From a checkpoint of a small transformer trained on Wikipedia.
Size: 21 layers, width 512, 8 heads of 64, MLP 1344 SwiGLU, vocabulary 32768, 98.9M parameters.
Architecture: RMSNorm before each block, rotary positions, no biases in attention or MLP, untied embeddings.
Training: a variant of Muon for these matrices, 8416 steps.
MLP neurons of a small language model. Each row is named by its layer, matrix (gate and up: input weights) and neuron, and shows model dimensions 0-191. Each number is 500 + 40 x the weight over its row's rms, rounded and kept within 0 to 999. Numbers have three digits each. A neuron's up and down rows have the sign that makes its largest values positive.
Before each neuron's rows, "fires in" lists the words (lower case) most often at its 100 highest values on Wikipedia text that the model never trained on.

fires in: "the", "a", "march", "his", "its", "an"
L11.gate747:441499482499470500497513526453443538457474489482498489495534484491522443519551514525528531524455502576520482447505552489551501605562490539511504504481441452495520525497560405436483482473502485564501557529460483509534518491442532551508469560474554506467435515502506520449494533509488510491471543401474513548511540461464453499551437538533453469484543544542449438491571556510464512488469429446524556564529494528515560494481546532450525559518533471496492501515487514492506477502518580394409509483457479570480499492536507530547566570510442506478530506502544497473486553526537525495
L11.up747:487457469563473518560517523574514486473539508445476491415556512464422533476494484503598526517477538451518499453446518489449511502557523528504540467507471510434464464441473498502421487444424471494510479505524473552520571518462552540524481522513422534457492537469553537620442538503463534557503500418493460452504513532471450504601544516511542534528495579496541508486499576555434463546493592513452490465574534496497555528460516569587573472459498488483489521532540606479539462400488540418505446484544483468481435470489520479546531536521457538450489494499469574533561495480445515478

fires in: "to", "reached", "from", "at"
L7.gate56:509467508453472499535567487439523431509501547538530438534505545522485511512462457548495526468497525488574535471493463483495483554504436580571518540448443525536519529465452485506499547393489506478431563567505546502508575572557452402542543430509491522510458491471532490586526472493546532534512515499522485438524496511517512573540495431416451495547496485518502471400555507512517515508477509485576530492526498538530438560522449494506491453462500492486437595554491524511517474491441583518489513486522492515508512436545523553508531496433545489530431540527551476481423565489489471553
L7.up56:473517480488493496507552517432494496482407527561503505465530527505425552488487529582389465542514475448472488476524457560493529502556524520489507530476494471444466539536388510469601562495532512491494538562504452460506510490574574522510495481565455497482459512484536478586599501511553522468513564498497524488505504514541512517499439535488492514529525577523486478396564415473460528581474513500576482537528454514535523469497512507512555515578530495528434539523560507567545497537485449469501501409508506481506537468536445509410522535481501437433514523508505577547508521493533451447

fires in: "9", "7", "6", "8", "maxus"
L7.gate1027:524528544443514559498516530483504510545512472430430496403543465445434558537518446482511579487441463570492507567489508536545445452466468492485542456544517480563510545487498507553469523424437461479479521535543537522511436424426452504483538482553462463540516514482535524534581474561528477483491493512476544479475448535539494524513477476539453474527497488556498550503530455482541549433485492471513486551520534417452545549579525483470472493533517479540568484538510502535456506526492455598488509553482470588573495475455502551550498492447517508557538489504526520472520496548505466470
L7.up1027:552533532473545495453475498460537525544481440512449499477450502513543539505520514522497507496564482494478490571546548555450461405467498545502523492524520484508501468541493435460468496585435491480531525459543490482485473490495446468575561507538525443565487587447467514505561470524515533514487536518431544466505551482451479500551526498509456522454446470475533544486535505496522536454496381546521480506560530429476532533589483495444463564514509530465536414530521553555530498543509499534516487479541514511560495492522485494528507554459491494548552511426489469475483524522522538535

fires in: "not", "to", "of", "from", "on"
L12.gate594:544485453513488470467480504489533446500554448462549484547430501510480487473510475513512506513514418457538531491481513529457568520574476534554490489566493491528535540517544553433525517464548452496551536537511498450493520477545441486491473423554457485496538536464507476527466492455497511516507518502515548523514440447476349516538456575526444515537500511513485470504529540466482490506464510522535450499498508563507487467532544574451367463459533441568523489540468423416454519555507503464418507554572534479452505412527529483505468459427496536599470555539510436486421596507471393541
L12.up594:517533473511580457477499520501498492467500543500532494489461513480549486495546552525498494498465541460509468417559468458518474533536536519497544524527491563516523508560458503485516556427553515524553504471464565439462409539467445390556461462459454453451503505475491530514472436522561485509526505538478573446491456582508423511547575552477492464481484512484449480509529441469444516560506483553577443514535510557465479459563488518532459458536518483491494444526534396467456469517563505458475514556547503473528523504533569470483463472437520448541494442546534482574395581462491437530

fires in: "all", "the", "any", "more", "many"
L12.gate1212:455487479549419554514480498538497575421439435422511503495500435454484489535497502504519439436506486590587469527527524492513472483502508476557557456493494556445460495489480494485511492488471497431571535517498503472559507566486488599425551471524491480517483530528550453467556569521560515532465568477484458552485460507468574526500496492529585477500521529441464461522594568458482514460500417483543506535501498486479489491505423499456492535493485464485475496529532461463508465433552481476513477462492487457474483422500530496477537513494478545454536504469509535521508486450558541497
L12.up1212:434564450485450552481501509472528531510474496556562476517566494527518510472549490543452523474485498495566490489485564527514511505551436514443573554515484563524475551505494420438484543492484496474584464449545502507478541471481500545419463525476487525511458479526507415467536419545556502471456461498519565487528400485534481519503524579565524517476455443462515480492505503520490507462516464490437553496518524461448508544465469479513525429453489534510539492435495525515514408504519454534503490480483523559523497394489485463506456447513484480509506510447603524507484445540464470572

fires in: "s", "his", "her", "its", "former", "their"
L16.gate685:503505479603527444555448468518584486526433576618449475526498471534516536512508456465478506490502526495554477529534469498463483465469472545494486489482503464571461476458505542442514540511495450448495486504536550482487505476564502552455486568519517546490542461650510438458466468443514491560479495539508479477526488483444554445517553463478486460531499520521570407492441525504495569520476495480570483495560486438425494533463503467487442525541541434551435573526506516455497520462480576465423490480500517525485534430489461442570576483502476539556506493478504527483485439436583477451
L16.up685:543517558535487445433516515497537464496494489549504451481504444466586488553479414518432496547490483528482533471513497477455518523439489535525551462476463509454519456432475428509475497526455450494490537486489477526501480440501589554455467507496485489490479436607544497515540565399483574485529450565525474497486501494540532545555509512476448498472426536534471429508583491526538486532466560551570501425516412551454489532493448519485496480525444436464474540473489474483569445507548502510511500489481534511527541462507454473507605559521567525532507528498543508589495475439577443490

fires in: "s", "her", "his"
L12.gate1181:493535448487477515462455521516530525494464504446525517567518460497459505579452566467540523571544591532510491403520435554515609478453522555542481460576499528419497480510448475519528474517541561574506490459484523516591490504489495525445429501451532480441505489538518493448563481532492490513432484445502551454489454510523492444515498472435490455567451545470474460515440508527460402500532502418523492426577507525478565502464457550466475509525544524470490595497493495467433432472531539468544497444437556579529518513500486446521496503547502458556543528508423447519419489512443442489
L12.up1181:496515532513575540657481439559478491492466475526535416512562509510468527515524578410484466449497483517502505537516482483462506469470536522450424497529521496582491522563434515469471456505470512535590493532476506544470486474408497559490469536491477544529484489544480512474477508414499481547422548469501527528556470473541452534579469462473540506569522502510577516519467462469568463564482558458462435472451535494476519498515532448470495466474500564476553507467542465490528409409497402544513512522450471476582460468532522539476555534471479483518441523529513506433474477457423420522

fires in: "an"
L11.gate122:545488487595527489503560568455508474509508490491512565510497517505514473495425579528444500523469516535522470568489510581576456506484474483556453447581529515487566487525508494449479553510508531529495482527514514528455542504481416512534473500489494476551500441496556467443533503479451510532464438504464482420512499507518468492448511490558528439444502486505586559472590499456549509516483571455505506483507472464441492548445480454528482431506533509462533442507571511517512532541520479486478565544479525554464515474472466485466550560526558482478470456471481563447458511541475479491
L11.up122:510475526555455542501417499492428505474457483575488534438502463486552458466490412501500577551487502523464547496505492540491510473517503473542542479565503515430462499506443439485589493498512536488543479506560492480549564538514552525497377563502455448587473479481466501474503459525456515524453513460474545463494516511479480520519493495459457509517499543530476477499471509532439532486577549503490440513539424474566548515570506527441469555514483497454551562518524542473488449482506498521548462511488502516486497541514449484530426583505550557474522452524475536502534464595555501466

fires in: "can", "women", "men", "water", "woman", "female"
L12.gate421:527481425524503572486585459493494505493570508537554444471535474481552380455577559469503494487514494524511502518518499460523512520502536516485519476526483528507487549539515546435518487476492476482449525496448529489461420564479535576525498518532479561495484481472497544472538539544543510479442514493484450472569455559500482509536539557460515484415468497551465478496447566507435537567522556481521574519503483504568487510502492552548472475515524532509534476537529522467432454490481610515487458467440482511464485485523478407494553496507516502505420540422489577490432496516535533495
L12.up421:568476412552579499528557494504567396486437480497472444533489464441570473599480568583553507440492473593474545392519498494548405522556569477492529415447522513486418503549446541485464532472496563469450587441493547514509495481537486538426428511485430505470499524493526484477512476542453488472555412506525492485489500451456524486552508540501494525419466489526445497565509468595432542516543448577486511502431481514515514518513541536547546488479465543520534543529492534507486503557492530478462492521461514511445497484449500500489484478460554505524423529451456474482463491541548499467

fires in: "she", "her", "damallsvenskan"
L11.gate177:539509518488536483480515425573543451534510579480550548502469509454514561520532533559482480510564534477464480510501545567443502604457469519546467494531429524449496457449531481501454569540535555517455462532550503475486507505545562538407491525440468558515530500543535551505471569544473515483519512538584460506514532505457562526489570488491488456459531453464522513429489520538458503500426480541533465556586506525487446516504476522462564458502506523474487492501473534535553428490465464419514503495454502515490459481485535465537550520561494466456517487388506467476570521488546550546
L11.up177:497486518557519424460498474593513402541459562519501468499484496461453513406552576472560568470563515487477495535558468552471440538551451613541446489537488495487542521429567489527518540577594530494482495518489542533580530447508553512514489485497453488550531469575480481533444531546509489534535487503526454491540517528521437586498533499384517488461475496549500490442458535501466501520420427527518513479558452551447481580499462447492520486488411516486497503527473559529517426503423476528475531468507467504501501488540501435499532513537480517483462502441471447492538509484500479523

fires in: "the", "both"
L12.gate351:524502516498472463515532481494552449474496553452458450478498494529484549505529499530507504471480485474578511507487464457565486502520385441480476476504517577493515450416505567524558435549557510532480485548514491540503511471484535509496575468494532480460480503564477485494488490513575502514529532463517552489529449526498521494512529498496539558505557534437505499502500501462540545505505439492515532554566520432481431517499440528436557455491470488516546483485517476488562578566534505458543542529474555513480479559502517476572445479464479564476506479475502565550479520460508533522
L12.up351:571489496475444485448571473470533484500463454516398501553551498513440543503489514479498543404495473502521505481507468559453498500467452471510510502487480552541497507582532490543481465557557420490493459462495428562581493477462542459438534504456550515464426469576499511455522504459570428494541390562513532507509502482522466505558482530513525523481475488517518548484536485480545512528480496514514528525562622430466496505507552521458538460430481495524551600490543449477499543455552474492500512475513559472498464480459527510481504502485491532482516485457598550536452530587512438500

fires in: "at", "of", "the"
L12.gate488:464394426447506495522441513511540582485471502541465474504491544484465495549554467441485495445486495556549534557438480533505558509456444524544476493482541564476474520500478472399528416461521520489468469482506520613510534477512490499478524532472524442515471488471532427502471442466533509496478490517454474519443524407486482452481504415524521507480483489443443473463416395529452496548486389454582558517532461543528461524471485482497569523574584467523485485524488459456495549441520503466526418548539547488573481565457471518457542479453474509548472521499477490495475487429474456505
L12.up488:529451540537477481517521526531536517469445524506492535570452543529473500530522501501449542517531531521542489537435475590550535577510494602498469468530524528502518493529479540541514532540506474432523594538495487499476481460499476498497514572488529508575553454443530518480543520489481483476504436498529524454562474583469494495514471476398546528453532490463488534501469495517523501562482489532547478491478547523485597452494452591574556539394493486493517478490525395450518491428447429492546453499449578461561477524498504423517585464490554461543564431502455445532492516534475454449

fires in: "to", "i", "they", "have"
L11.gate1143:508466434485467464470508457516507489463526480512474497457498529469449516517589518499476545521542550505527477508610518538518486452527553530430573506583594510511525492494541505531512430546535547503533560480497558534497526527546440502486503438461507457505549512495506436556547502537374507467477518499514490500520468403545452484543484534495477466466507465537538415544511569468480430440533517487444523512571546547531495477496515574554461472553520476445506508505453434513526556461547537455430547530491511509524487543454509521482453491516513527519440584515540502557491483486538445472
L11.up1143:533490410452469460509521426508452469461542514602519470491459507547497553418514490560490533512498525415479470493516504450429477491553459569508464502553434583489513471451526557526506460557527543490553533532565550462527449473496496473403453570493430486504547470455482477546514457518474522476522634490531447499524455500531448573540519479416445491466499479569514530451424532495506543528504542519485496475484448569497390510515499543547494556483485529526503538522516483538510521522546481500541449538464455533486512497449525433462524573474481519490486507555575461489477559449447505536

fires in: "that", "he", "who", "and", "she", "which"
L16.gate928:543487483492493528451461468533476571471456510544558511532421486514516525524546522496572590506503491487474453478457464477517479556417532426463507458474506518530436538484506577534503451465467530487554439446450478482541452476441523520425487527433454498471499514474524456519487538511454493470485502520550488555503584449504476472447470420494574484537540489514520478523451547467524541473506436469512478434492534549432491539458396478545478552537503471479525400584476561452509556507415497512497489486422478546453570512457554460492450454487548521438458490518495385478482469499510488428
L16.up928:522483515501477517457518426485575456515530462527468540531512576493516592452472506520494551548481446560461478529514427419511479474508526573543524469469492499450502474446483520508456583495457548529535451506533430536498462504496459506502467447488456500468507558504427506452487485520551503494461556466519505485457488473475470498440425546466554476527475535465468487501522504484497495464458467505509498500576409496526614510526449525489543515512514503481482554604522518474558498525517523573499528479511434520496478396529513556473531464441468527495492502589533454489479551469506528530

fires in: "the", "a", "of", "special", "three", "no"
L11.gate23:465536527506404563508555487473513516401517516516515529511510556482533466470496504448541453498569540509558513506467446545535481540537498424549488527472474509474494491493500453447453479551484477476533610473493534517519559538493478500488488470479538495529555575463514531458460470505534546517480535544555465498463463513501552515535471457550460465513551555482448395481474469599479536554456529460459445534399607488531488505460480468516518572505512418450467443474496504588513453516529463512498446531534502498563536475492456466507544554490494484491524515482457488564509509482527472450
L11.up23:516454557444518506515484476532567488456491441522504473542498543474462498547488527467562547582473514500608419458440499451448525489458508507541520484546516467458508482525444435428473464503444545487566595540512550566508521497490501515512514469499505486458505508460514503535485530440571461539490548465476493538499558479484524537445476492468510511526542454478575460534569511525515508577486535498499477521499592456537545530539427449531510544516478410547568459449517545468510400499458455489527479497440518537511531534510504494525530512576486449508449477475475498537465455462566523491

fires in: "the", "of", "from", "and", "award"
L11.gate1330:491539525473551508401492507449479485497493556475495552502531609479528527563446485468515412479479530561568545486515526503496452555514499535508561512511524438481542507435507536507541480531544524419550507503492523444530511508425496547494523513516477556492518522433470484473444551552450505451510442494365506549466510538486491577533510496526475481471512512519496429435487501461520502449462481500479505589505572446510397489453523476547558486504509427416494478470513508470482506527466542499541486534534479541518507494505547458481527495503512506445489484485523477546528469505485483558
L11.up1330:563488491531530430441482570472550501472401490461458535470473472508524508529445431491531460608489457547519480594513493488541547468539506519567573493454517511483543542477452458446489462437462511504511560540409494527533501511490551537479433518553513520588541500481549540494520479475497500510557498415482432463443443517468506497560452484539567531508530484509514463521528529519570502493455482566507556478491548528478528546516480503447546492537522458467449556538536446520514556524526508514469597482492486480449559478542514465567482559531508540491522573487498520537527506499530483547

fires in: "in", "of", "a", "as", "at"
L12.gate1337:432529509509585441533506525469479511534507493533480564491526456487523481551468538505471449535450451444518487515524505456552486478436519445603448534474499487462440499473453547496501501564466490534493488511519540510548491450478546541515478455588467470507554510461545443505486498435553538516515470553575384492522489515463522524486470512506517466498456480570487440523550472545466467557451539454526520526442455477564498451494556483513555513391508446524497509479521508534584514468514498449459487476489604446468523448527546418538503511601548506493471431454513452493551511522512461581
L12.up1337:503473535532542458460523559517430420485454487519474626457542448520436476534464525490516527563477512586499492496515525495519520533490516518470433506596540560491481530439488509497482467506454577522488549501427519515479507462549495424568595478464484529429483551521542530522491524427490508537555492546468430502459500472449527494451458517499550489507503484535503582495542491573528487524480542432470515458528494489476483505480516544479520521466474483497466509511531516535483533472460437519447503488487519583484483475530537517395504459435424487546557498498493469549525492527537565485

fires in: "both", "at", "between", "all", "within"
L13.gate342:565540525497465477436448547503549491454536565444456490501471549451460459465490545468497478416519573501552523535549475527469558464551475513488529499449509507477487454526538491567529459510534500446447558481540456508510451484457478528513495542515536433501459543476499457525466481444434491516467502453445532575548481507534519472489472515449459428589463490489423511523491468540506425512500495453490541529585480508506504437462509544489586433521524531530422425475491576492498555440443552439532541476525477516486487498495525484484495541486504459477493524480520485560456469491611427531
L13.up342:474481499470495489462505465475441501528512530525444541532560415516450488515499581477523569439501514503556549494509494546500572455557504545542461555487479532602445530515494483480478556508503453523516546478513488498505466492489546507506489429480488471550459514513453465526493472501473512417471472462521520562570505489470488465494521440538489539555474542493484481506536499482504486495522433428513572545558482486508494537472436479556494426472479464518541491476529557454460561445566521514548440513435451522543489475482528479438450488516437464480489488426487540579505525439524442468

fires in: "7", "8", "27", "47"
L11.gate1108:452527558453504521500547556526556499501497519521455401414462460484571489468546539477492488557498511530485479446450554518499512590476554533416472519525479547499464497523393475505441463516529478453462483499509444442551522495486507480469568529529547503482451396533462516500545486479508563468526432477480490449433479401468518554439510513547444443495527435477521447494514560556566489489516520546547506503534535553535543544558529546464560489520451547492587478523502515598466536514536477569439488453577448482506489530472494545503490520507478484478457557485531511515520521560419423527
L11.up1108:495470496573528519531491493565536439556497494480528511552467535457473474545531462480463519561487496469460559512499526514485514473487516506441519489527509491470510580507478443505480493411478481549497506517556508483472557493483496522483511540501516511489432543497444593470549497507482479430455505499515502419491468386535493547417506472481507507418428515548495524459547491531457457531493456474517481550532489448521493471574511539391502494530482415487511483549459493500439444513470454469421466486562556453564470520491450455489470529493462471441510556489515530478403502556491513518

fires in: "the", "award"
L12.gate541:540501477443476518470522569569472467463557559514454440504567503467444587443495499539542475498527527546493513498461543468471480494500473600433486455453559566473549513497473469516476477554521570494523512467438481450525529450436551523507449482469478562474513488518467528489559449525485516455390553435529462514461439470523491562574475447460529517556429416565493521584464512539484478504505433546563446453558471474565499503475502490546478612469502523449532504565475434532546482462537484441458521477451549546476482473526532468557523541446519576506458483489491455541496500491456423563
L12.up541:432510510472510555484501545460519491491377536498461589472545465467435523475488532493414435513513466494540384524504501449466545527503452475501544510530539538532510525531494509479556468557539561458448427490530476529494513520495558519454513478536519484480560525488524384573522439475474535519444553431475534465455517506474444576535494517381497491513491485488508511442501492427521533410455522494532507537498454484520494520459458469522497621518457489475496478529499471513488458522510514504531506514487450483512464562483537458472517471472538526496436410507474527446511497516485528430

fires in: "s", "their", "as", "its", "to", "his"
L11.gate514:447512420421518461515532522462496538499443493441505496505451545480430468532434563503506526513488530512498542384480582563539496475508516507520511482551508517427469576422495501488550519549463489532494482425515508529521514454507501610478541458486518564539536548493478462497537457486456463486496525495450450465493469513539520562507473522495482558475495470544495468473429522493536478579503502473514518474473516499539445515526513491541521455478475442538459583536487500529477500525492491510543522439547464529521513546529511451455447536500496503545467530476509430458520453569429509489
L11.up514:447533488457472432517462501469481518543493456492523468491488514581470480498496446431510515487552491455531501511557470523494506487483523461448489512567493446505410519529498522533457581585433593463483528494562509449468454524461446521547462510497466556485479413559539492518483466500499463453506565508467469454533448539611489559569560400495473540444452447472517427448548514496503556560471508467502427487439546519489420486544556457549494566457538455493474476509527596559421493523455495556567511489524543480469477509528528521461550543599442453542440442512493461450542426476541480497

fires in: "this", "a", "and", "an", "or"
L13.gate108:482440500514454512510566510508476517512477489512457476510480505467444498468554546472501437433508510474562513507559494589526450488558546446496466511532531455488478506448471487459477517489483432509477545448499488578477503486518472492586516500452439509435471553468427511514560511497504460508509508472512493472440556518546458550551509429434559453423417437510467496548499482499572545542550534500460504402470449479525524621462432496518494433519543478481535541531526465499508530491532514507438514536522496479534471414538508518480519459545486448439499478549484570427500522556456529542
L13.up108:415465519509446500575487466526486477504469522502528582521462503535524524426498454509512511514615511495477525441503495549449532536478494490550402499502520490505428516510496417438495501556482441472563473487537448489462460480495457445457400426528492442563515490494490539495493486463449460482466520510418492499498503579485454451478487527558528499611557533514492456490507473566501464417509533438438476461478441538516458504436512500463497501494485515507523532501504545571525454519515534499493452539503568413502576517521482511529456517452492529444464562475438586506559551458473591545

fires in: "a", "aon", "aws", "aidan"
L13.gate227:482487448458532465538494470450499510548544497492511500499517479495458557541528525516520503507536441511500493547466488544437522513584533453569464455530475533488524497430454475473486511552479550503530464526534508517421505437484459489476443470519510487525507533486493547471453488442500485463494515412419562526554572531475548441452497472470437496535478552516512508473503507512474567531540542478552482533487507511431426479531503457471519473483461516372541577524496467491551452513522521625541433449500463480484544562582462545474459509515554460519480483550551491527498492540509511487
L13.up227:434465445435500503493505466542522563507563475519476511477553523499487568457487526532494523485457520529537478512515540421518558518476446490651455488513405473478493492550455591496453493581507535555498485544435496479578523514536503496502515491519437534562452543511497516412471513509473449504484502600501503472475544542555539485450550466444445494460502524499466563493480501482450490539530556521497453545463474544501447547490500436412498467567512509437500523479419528416544513559517526540570492475551515440495475427484501540506507495524505457568442446561510576553522575486494546453

fires in: "has", "have", "an"
L13.gate588:546395515532506467522526549416502498515552474486471479397569473595458549476518460531522537500534477557509446497484457506545489430477496483511528541553530567467505537477421373530516477516536537466540536484522537546477481567472483507466479594483501474497452519545501540527482498484522449490467513506451537495453490505495473431506462518480510437449519472622456524509477553570546453482486564476541540474463500497516511549463476485494494463474475497490514556443561548571486560432546415475504465549504519476463478548478490446568500476499561496469506467413534469556463446512525571516
L13.up588:499433504460487522516515473562491510436548513475545452458492461520506537454420507505551582574514555558530513490457441494507434443457587458450461582558487528548470590448484500547514586445493463579467586484523510517458513483527474547532491563397490479452525482479507413520511453540518523469529462508477506450429442476419516402506507473465520470431486478512501476476439519477474461472472554491567503506519500478574438544526532416481453539516545514440553525475473518518494519477577470506470491507506536507485544480446468488535452488473518498436505538511520515455487442539553490521

fires in: "the", "played", "s"
L16.gate1184:485517493529417453496470515475464488513470435414466514516518536492455482498512508472496528448513525546487474488499470490385502523442501460486460514483506493539470468501525492510508394560503531562449540517552459546488433494460561521515484505485500515503523495489505419518566545535574546519460458455501474571449499440477448495473463467435514468589530528408482520527509497460559536459514469527550557500486481493536528486548515555478492516431499480462553490453496515482544527460465618431521535444491485466437482421495509447556542534542514486554500532554433552532567555486513492503
L16.up1184:424531495444454451452520545471505573542469511464516488527570486464543474490477547510583543463495474500572449508471520519557452433543549503495494511582471513419493513494499476539487482537579483504457494545534535506460494506383526527544544463485516477521464534545523525469449534456459458533502438460562583473546579466486463513460516514473484519497504496528458527520568440484457413542529452507526481503455524520521548506513498478425475493487519515479473510546483487488550519450525529451514450520496536492503520463583414536519491494486488474531470501546496478480476490552503470517

fires in: "i", "he", "you", "they", "she"
L16.gate887:518477493454530509451492487490529492519523562619587500549399508542516514502471531482528543480594517497485469478444533493533493511480474481555584477558471511498549497500531441533480531480453448501530544525492538480483531436478467479476525510514506491507468545526539507471493559508461588509510513592492504513531417504485451495476451490458513453461522466515514457565573527433516450534491507492468490414515494513473458507483546570423445505532482416477495499558433473503440581427535482456498515440451512482555511478511487549506483622488445463433527552473496438472472497539475449512
L16.up887:478546487518509604480520516485501512447514462525513577598551470524430569512589569512469481500460558459515414525548521452466545477454488507460576563517498541477493417518523468545469515593531448508541458487403544524502434519509490421600514496537455481505578446497461450545586526527500524542471501535483512513522459487448526490447469471509542493507537500508413541482503482493492490518550522541546512511507446538460450462469484527562501504507479591481496535590548424479525526439496484502541530429508426483450511474473551530446508618480525484478481520537541502476461489546500445562

fires in: "the"
L12.gate724:515450449474452538483505531411539472488559510522551474510519528477484509479498516544481589519408492564527565530515534464490507533529502450508481479580524540488454458506449501480569424505504520473469544531477513570578594530497493497522467416493522480489461502477543480471485459490567522481505543504465538511410477581484535510527493562528452575468518543479480492493581508471440532472526466500507612518555525430499561513478444537461503498444457497497552479529521450531533513595554442440532422526528490528467533535515497530467490534504526497472565524504476596529457460538486523553
L12.up724:544466441528464520497530559473510545464449513487434502511526527573520516522553506532510511440451454488481576536522499513539502505444524464411441479481545533509431528509418523473481477541456463471514458536530449534558573491491467473442520491459506493477574476606534557482528489561508525547452580530503466486530531442545538494521515484508566510513477519440494536489484579460530589477513502524489508515511505440515495538555471481436490547564507504539479507451518544469447531560507470524525520589484495498442533498511521544502539508486486539555492544455482554478558448540466495506

fires in: "of", "on", "by", "with", "along", "off"
L11.gate927:489577528459487496485531492472475442483541433467516498500458460566495490560504580510508555490516479489538527536506527490456490459504510420523495443501579471524496508522524433512574445490524413449446443428424580523532531516529499455526534441528529479485498492537509500510551465511447526457554471464498485512468495522482473464562499511512552559513501571499489472487555505539477417414486463530563491522513458437477467528445529464489522438451501435498538490438537469463491445556498453463512534521521452517496516444487470528558520484568490468530463538481540493505516527520482513449
L11.up927:477494501513466508483510532480555481444552484499446470487516565536459427538482524471492514523516456541422519510499476495492561430447504441596452494536522586459520471503485494533508443362573566516488565450495540476502491456468477505536427537494528498498490544492530478553514443488500494555527517543517583462475464448492471452496521530457412463555465495554545508498487466491485503542502468480543486482443478551522526492448498465528498487498620450456457462427528447538507550545472406425472484435479487436497565522503541540500473407516495518509526493538487524520521490490499476499

fires in: "he", "she", "him"
L7.gate684:479526449525527543455551482444457455540494544628488507475516519539542493572531517461549523503534549513519477560544474598532506490488461515474495593524523539478496536493449481489466509405507534498458519558484542434495465477494480524551517496457554551516491415504521566544503496520520534497519568513560485539458513468552481503392533523587529472470482519528465529535450501578485508508488476597563482554481448564540467527500626509462560477532491445374533519475474472479547459504406454494558510461493480503559511526520499450508482524511519435516484441540529498536513458493529553441
L7.up684:556512519496520524499512496412528434460526520544542519541571428500432464495515551521479531507484539494509441551592514523440514508432498524493468450402470476482513545524409479558535515546555440427463529519528486419487457483539441537461480488546477443438466414494521431538500508501490549490479471542484492488481436449507472587547529493434462544502481447466502472597508543454528410460528417522534483522513493471435442566482533524540495518574520533526496502451491521526496460534488484492441501532429427564490519450531471520441539480547517491512523518558531428568489463550526502485

fires in: "the", "a", "an"
L13.gate1327:492436432517467552529468545441504493519496535498493561488503503500513487543530477509498468523517493503495486556470545445503522518434453461500532594496476443564547461548433495429485511432515459530486418467520485473616459522560440504579580541531485490510460488489517480505495478509502468474522539494447560475492490499488481493555473480471519514523499500471500525488528519505527559562557516472545466492544493463548527451489486445446518451518526473539542526428559494494484453516528558494535505499518514500478512443502461502552538539499553510475501560496526499540546457536473486529
L13.up1327:442598517492435541489545508489524515520537503480472487529502525504548566530549500502487514470447477441458503484514568518418470494445496508526504501506482540482523440487511444496459473444506506553566548469541486566458480526514533412517485460421506492554567550532510495471489519495498478510470532555517511532469487482503449453455475494509461521556476409519515486426480485484495600503491486479433484449549518403480532516531433455512557480470530512478554526484537473419561560481492485469513455497451518497479537476488532584558412451529509488479490541476465490483529472433548534524

fires in: "the", "his"
L11.gate303:489568430506510570568503546451540511538524512534496505466474443528496510450528566522515511472531512510494539482425499514489495422423531526490506433481549454578517570597492547555472456512524462480430467549450446559466536471540528420477429438525416471467491571454527472498492514535537491474489551506440513568483476518443510494497522472485475519432525506486490580545571520529482474569544501443557439525497510425440535473479460498484538487462482503542506473437479528530513455437480547514539449490530515522454449445433481464495596540505556484588492508508505483528473575427443469464
L11.up303:453552460418523477461470483427476505530408517423538460480545541494557476507564518531554481533468462483521421510489488448465453532463512466498488475583503445486545536466487511502433492507537419421503487596450401596452530460458511552437412480464486503474554509484543471530453472457497504509552492470507511550420507534513461513501497508544474510512521506543518554461514473455481514497469515482522526517475399500542545482486491447527562494570548535468514546461530485495401448561492560497482501484507505514567564534492423493453529503545484528508493487563422536488496473428462518519

fires in: "a", "aon", "aws", "aidan", "c"
L12.gate1053:520523513441501550454411549516443493511462532449441487505486557500526492516504534582514547495459537479522503459429464491518468517526506493505540562482485587555509520451564424438513544452503551523482499493507517514509413541428502471476481450481524573415524526509541508429442532550497481485478549574483548464525467573517452535448482528475483491430508550465496531526474497525546570552552444471432529468433495480468418506485552462476506570489455514470537549505522506494508488563465547477568609470511545520420512498575508482534512469532556471562462493567507431475490499473575459554
L12.up1053:509511525463471507488481524501517489536499378485472432504481502508461532476552554515451522529501506498520450505547510408482456510515462526576548506411481500491499520507560494423473563429491480457472516587524499514497465510547540503548513521545471490440526512499506493444443532530466480524482517514561496426432511513489509524476494408464480482488452449597507503505542475567518464577510447461443449468462535502433482416484510446474493511515505501473470493440598493520522482549492584449490474482514498487464401431560422547521504482518579503524484446551489443442505470540507540475